Weights of a small transformer language model: 21.3M parameters.
MLP neurons of a small language model. Each row is named by its layer, matrix (down: output weights) and neuron, and shows model dimensions 96-223. Each number is 128 + 24 x the weight over its row's rms, rounded and kept within 0 to 255.
After each neuron's rows, "fires before" lists the tokens most often just after its 100 highest values on Wikipedia text that the model never trained on. A number after a token or word is its count.

L9.down145 [161 113 130 136 121 167 120 115 159  75  92 180 167 160 125 150 149 152 111 131 161 146 154 150 109 161 165 151 151 127 117 132  96 129 125 146 114 108 124 131 143 154  98  85 126 124 107 144 115 118 144 142 135 139 118 138 106 137 127 144 140 134 107  96 122 124  98 167 144  91 104 109 184  98 120 131 150 100 143 107 136 134 126 135  93 114 122 138 117 145  92 110 154 115 137 129 132 121 146 120 178 117 115 126  94  89 135 126  84 152 115  99 145 170  87 161 133 102 141 124 156 144 123 111  92 122 148 175]
fires before: " by" 44, " in" 12, " on" 7, " to" 7, " of" 4, " as" 4

L10.down447 [ 98 109  87 129 117 113  83 151  94 127 122 113 128 160 121 131 138 130 182 182 116 114 103 150 128 161 121 103 158 134 151 122 133 116 132 104 123 100 146 140 149 158  82 151  99 134 166  97 151  98 113 125 112 138  91 132 120 125 115 165 179 165 158 127  98 142 136 128 140 121 125 147 155 108 134 103 144 157 150 144 141 116 121  88 116 180 128 102 139  93  90 178 135  98 149 141 114 180 137 126 154 120 178 105 107 111  86 141  90 135 131  92 115 139 131 128 152 132  87 129 136 134 158 141  77 123 118 130]
fires before: " |" 61

L9.down1049 [181 133 133 111  90  94  97 123 137 100 122 113 144 148 128 121 134 103 149 133 156 145  83  99  71 116 145 132 158 138 127 127 130 100 119 105 118 127 156 142 160 150 104 153 116  74 130 117 142 143  91 115 122 164 148 115 131 151 110 162 144 134  98 155 122 135 134 129 108  97 176 126 147 129 114  86 115  79 133 124 151 143  73 102 106 104 111 159 140 143  93 155 143 148 128 121 130 144 110 160 174 136 116 133 161 109 118 127 120  97 139  82 119 131 132 118 163 102 120 129 128 116 128 141 138 137 154 146]
fires before: "-" 30, "\n" 14, " 0" 6, " club" 4, " |" 4

L10.down988 [184 120 129 127 135  92 145 122  87 141  97 149 114 178 119 139  81 139 119 140 117 140 117 136  74  81 148 156 100 117  97 161 186 146 135 131 125 133 162 144 145 107 146 122 111 191 107 167 157 104 117 138 109 126 101 144 119 145 122 157 143 152 124 161  83 127 145 144  81 140 134 115 122 116 125 103  77 138 109 172 111 106 125 158 113 136 134 136 144  95 125 154 154 130 140 159  97 126 146 137 134 102 150 117 112  92 134 104 129 145 141 119 142  80 110  86  87 136 150 107 140 122 114 153 162 146  98 111]
fires before: "s" 99

L10.down907 [ 92 135 115 134 116 145 109 152 117  97 124 149 123 112 106 126 116 128 144 145 144 111 119  87 158 138 152 163 130 145 130 114 110 123 140 137 100 106 133 105 145  82 152 110 130  76 142  82 145 146 111 140 147 134 106 143 170 114 162 122 161 113  79 136  59 134 128 136 116 162 137 167 150 124 131 117 139 121 114 115 116 154  87 123  81 169 156 145 178 141 100 138 131 138 140 125 126 124 115 111 110  82 122 128 133 113  79 138 146 163 142 108 146 158  72  97 128 118 158 149 100  90 122 153 121 109 152 139]
fires before: "s" 54, "es" 7, "ed" 4, " the" 4

L3.down231 [146  84 172  90 144 106 124 118 144  92 113 128 161 112 100 132 137 114 111 134 164 146 174 115  86 107 151  99 106 105 162 110 118 133  93  87 101 103 131 186 116 123 138 130 120 152 131  85  94 121 160 133 100 119 113  82 145 126 164 104 100 114 126 109 130 138 103 120 129 166 141  88 164 104 132  84 150 121 126 129 160 102 184 142 166 102 124  99 175 123 151 153 100 164 156 120 132 151 119 129 140 114 164 163 134 101 143 142 129 128 123 145 135 128 141 108 137  78 122  85 118 122 106 127 143 128 155 150]
fires before: "-" 35, "|" 28, "=" 6, "k" 4

L10.down992 [129 142 140 168 104 123 138 136 130 139 132 127 153 148 125 101 152  77 108 128 139 146 137 145 121 121 122 105 145 120 111  83 140 106 142  99 115  93  94 144 128 110 102  99  83 157 134 129 124 125 113 129 142 123 121 106 100 114 136 159 113 136 115 149  57 150  91 166 162 156 155 148 156 130 123 125 145 149 146  98 159 143 148 141 147 137 136 116  90 143 124 142 148 128 133 126 173 132 163 140 184 121 162 121 141 168 151  97 126 157 138  84 155 102 160  97 148  88 146 133 120  84 104 126 134 128 102 126]
fires before: "|" 55, "." 12, "d" 4

L2.down74 [103 144 155 144  89 141 148 130 128 172 120 178 123 157 113  95 118 120  99 103 140 167 117 110 114 101 102  55 155 117 144 132  69 137 167 146 135 135 175 164 103 101 113 150 125 126 148 165 149 103 114 130 113 117 108  84 123 126 121 127 126  85 136 120 108 101 126 114 133 203 123 128  94 107  99 124 123 129 140 118 120 113 172 144 150 146 147 110  93 101 129 104  90 122 138 129 150 170 162 121 145  62 115 143 148 123 115 146 119 169 164 117 129 147  85 105 114 148 122 135 159 118 149 148 136 120 101 147]
fires before: "," 58, "." 12, " he" 4, " the" 4

L10.down1037 [186 115 117 149 140 144 106 136 124 149 142 128 114 154 114 152 119 130  96 154 172  70 110 125 121 177 133 139 168 155 142 152 154  80 167 126  95  82 121 127 121  96 120 102 111 129 100 153  85 139 131 142 133 135  93 121 107  95 113 158 147 140 135 160 131  94 108 154 169 103 118 112 166 136 139  99 120 130 180 137 155 130 133 126 165 130 128 131  87 164 111 126 155 181 132 129 180 129 107 110 123 107  88 122 126 118 146 111  99 122 128 142 136 125 134 163 175 124 135 194 154 135 115 137  97 139 122 129]
fires before: " by" 42, " in" 7, " to" 6, " as" 5, " for" 5, " of" 4

L3.down1168 [141 112 148  97 153 104 119 149 124 119 161 158 154 132 128 142 149 121 141 120 127 165 162 144 110 118 162  94 125 130 132 144 143 152 112  98 150 130 121 130 130 109 157 138 122 115 139 135 134 134 121  99 150 139 138 103 126 111 188 150 101 101 126 125 157 155 119 154 121 112 161 113 123 118 106 138 175 133 108 121 147 103 149 130 161 126 113 133 117 110 164 149 120 113 148 137 121 137 126 146 172 122 135 133 149  74 127 130 108 117 112 134 135 105 128 140 103  71 156 148 147 118 113 108 151 140 116 146]
fires before: "=" 47, "In" 6, "The" 6

L10.down506 [143 108 148 127 120 134 113 133 146 119 126 121 148 118 106 137 126 150 166 137 126 107 166 154 124  52 120 158 149 123  75 106 178 167 159 118 174 118 120 167 117 132 118 146 114 117 110 120 135 149 119 139 156 150 102 143 110 134 101 121  77 161 125 128 139 125 151 138 123 112  86 142 131 132 147 126 130  78 118 137 106 121 118 146 113 165 141 129 131 113 120 139 106 135  98 124 121 100  77 116 110 146 138  87 125 134 121 105 123 117 136 137 102 106  99 114 110 115 126 168 123 110 136  93 101 145  90 168]
fires before: " the" 21, " of" 10, " them" 9, " that" 7, " its" 4

L6.down392 [133 144 119  87 103 123 199  98 107 162 135  84 111 149 151 110 128 106 161 144 135 167 140 108 108 129 111  91 163 156 117 150  91 116 120 180 137 100 116 138 130 138 141 146 119  80 163 111 182 114 101 140 123 133 103 115 120 132 127  99  74 127 129 166  82 146  93 109 107 127 142 179 149 147 154 123 108  97 115 134 112 141 175 139 150  76 122 116 120 150 129  97 114 153  74 146 124 108 130 128 176 130 141 155 136 108 124 132 141 116 146 168 130 116 159 161 135 106 110 125 132 160 162 119 131  99 123 150]
fires before: "=" 91, "\n\n" 4

L4.down519 [115 128 123 125 145 139  93 112 151  96 122 142 140 103  96 120 124 162 132 133 116 142 141 100 122 145 167 133 162 133 121 146 114 151 146  92  97 174 106 178 147 137 161 140 167 134  87 147 142 156 146 116 127 161 127 130 141 143 159 128 128 163  99 112 111 151 132 121 141 120 110 133 112 101 139 106 135 140 126 146 147 118 140 150 141 126 133 106  95  93 129 115  84 139 130 158 147 120  94 144 151 166 151 135  91 114  88 128  71 144 112  94 117 154 135 131 155  89  90  76  91 123 124 145  99 139 139 135]
fires before: " |" 56, ":" 12, "|" 7

L4.down375 [116  78 103 126  95 125 123 151  92 155 121 125  83 158 121 148  83 126 140 120 116 119 138 107  98  89  97 123 131 151 145  97 140 119 140 118 163 154 119 112  87 136 111 104  99 159 135 140 148  76 122 120 111 133 138 171 101 111 171 132 165 147 141  97 126  99 131  99 143 109 130 142 194 142 118 151 135 186 137 100 167 155  90 172 135 150 122  78 138 113 133 126 133 132 169 175 137 137 105 193 134 145 140 114 152  99 161 144 140 110 127 117 106 154  96 110 139 126 117 130 105 111 141 116 135 119 113 179]
fires before: " |" 61, ";" 8, "," 6, "." 5

L9.down831 [ 99 157  92 131 127 100  95 121  95 125 102 100 111 123 166 113 127 169 101 132 176  83 127 156 123 134 115 112 171 111 180 131 142 108 164 141 146 138 133 157  88  65 102 135 123 142 137 131 158 172 115 165 148 103 176 100 141 125 112 126 129 139 134 159  64 102  95 117 128 109 130 123  97 132 148 124 119 127 132 106 129 157 115 173 115 147 129 102 112 123 101 154 152 126 141 166 152 101 143  89 116 137 137 117 135 150 125 125 156 124 117 124 141 169 140  98 124 106  87  91 163 125 139 131 112 148 145 134]
fires before: "|" 79, " |" 7

L2.down1078 [131 125 132 129 128 123 120 161 152 112 105 136 118 163 173 113 141 118  98 106 145 120 114  64 147 138 143  86 170 116 172 141 153 144 124  94  99  78 120 119 143 184 125 111 120 152 102  69 114 127 102 122  88 105 134 145 122 112 152 147  96 147 130 132  91 136 132 136 106 168 181 173 165 128  91 128 119 161 120 139 141 101 144 117 130 143  83 132 145 151  93 138 128 110 131 184 108 146 126 117 149 160 147  98  91  87 114 124 129 139 156 140  93 158 172 115  98 140 114 152 113 111 117 108 127 151 143 127]
fires before: " |" 35, "." 17, " mi" 4

L6.down1194 [145 142 132 136 158 135  95 140  98 120 178 128 116 125  82  95 123  93 106 146 121 148 127 113 129 100 157 143  77 119 118 143 124 121  86 109 127 136 125 150  96 133 161 144 141 121 158 138 131 127 138 137 107 142 142 164  89 134 133 122 106 140 111 191 103 144 149  99 120 120 118 135 112 115  93 113  98 109 105 155 147 129  63 123 157  86 135 116 142 112 164 145 136 134 114 137 101 120 129 147 161 167 150 157 122 148 150 110 140 106 140 121 180 118 168 128 134 142 173 189 171  84 145 158 156 152 125 105]
fires before: "=" 70

L2.down95 [148 150 125 115  72 107 135 175  91 157 122 150 118 120 139 111 157 177 118  94 104 128 154 146 119 109 129 114  99 163 145 134 132 126 184 123 150 144 107 132 138 114 160 151  98  99  94 122 140  87 129 108 130 133 155 145 160 136 111 121 149 165 150 169 146 135 115 146 100 132  50 102 121  94 156 188 141 110 138 100 136 169  98 135 144 131 112 108 126 138 132 107 173 108 115 129 142 137 134 123 125  98 108 138 100  79 133 137 148 147  91 160  91 115  53  83 124 126 155 126 153 101 136 171 150 116  79 158]
fires before: " of" 28, " in" 11, "s" 8, "ey" 5

L9.down46 [100 122 111  97 140 134 119 194 145 103 114 136 147 122  87 122 146 115  97 123 127 118 117 130 136  82 150 160 119 136 164 100 149 109 133 124 125  92 143 122 127 107 119 114 143 125 141 128 170 135 118 129 122 107 156 153 103 128 104 117  88 139 122 128 144 149 164 118 125 150 209  89 138 155 129 151 163 159 101 160 180 155 124  77 110 111 172 153 130 132 161 136 110 111 145 112 118 126 106 123 161 130 147 111 126 120 146 153 135 125 166 130 153  94 162 126 130 122 124 123 102 118 136 122 144 140 157 136]
fires before: "=" 49, " to" 4, "The" 4

L9.down576 [ 96 148 109 127 110 149 113 129 101 100 117 117 143 158  76 111 121 134  91 113 135 115 148 142 156 109 165 161 153 146 107 103 117 178 109 164 160 120 151 109  88 102 144 120 161 159 169  88 137 128 111 120 110 125 133 100 143 131 150 149 113 125  99 207 133 145 111 129 159 116 160 124 171 149  96 115 120 117 155 113 153 142 140 140 122 114 119 148 119 117 141 152 132 136 135 144 153 138 143 141 196  98 115  89  89 125  98 123 135 129 167 117  87 112 130 121 119 107 131 129 142 145 152 152 102 166 148  99]
fires before: "\n" 34, "=" 27, "." 8, "\n\n" 7, "," 5

L9.down1045 [162 155 101  92 123 169 102 136 134 140 113 106 137 135 148 123  89 130 127 137 140 144 136 136 116 105  83 155 116 126 178 117 108 107 165 107 136 125 163 141 119 139 109 139 154  95 111 132 138 116 125 153 185 107 187 144 180  95 154 112  90 106 118 159 136 156 121 153 146 144 106 125 124 115 148 132 158 119 127 175 121 107 152 129 168 112 131 132 107  86 127 173 144  84 137  78 146 116  76 110 150  82 154 145 127  99 135 164 109 124 154 148 145 134 138 134 116 130 117 147 153 163 145 127 136 129 118 128]
fires before: "=" 98

L10.down1023 [126 149 129 134 158 112 109 161 170 171 145 117 130  88 141 112 160 154 139 108 129  87 133 136 104 130 130  84 121 123 150 125 165 121 180  76 128 104 117 122 159 161 109 159 147 127 160 108 221 140 138 113 167 159  94 114  97 144 192 135 142 125 130 139 142 111 137 179 107  99 111 131 164 134 128 175 157 105 158 138 106 126 134  98 122 145 128 128  93 118 125 113  97  98 110 129 109 103 121  97 125 106  98  99 140 109 164 114 173 118 172 121 122 108 126 142 106  73 161 118 108 113 116 127 132 171 131 125]
fires before: "," 33, " of" 15, " that" 8, " he" 6, " to" 5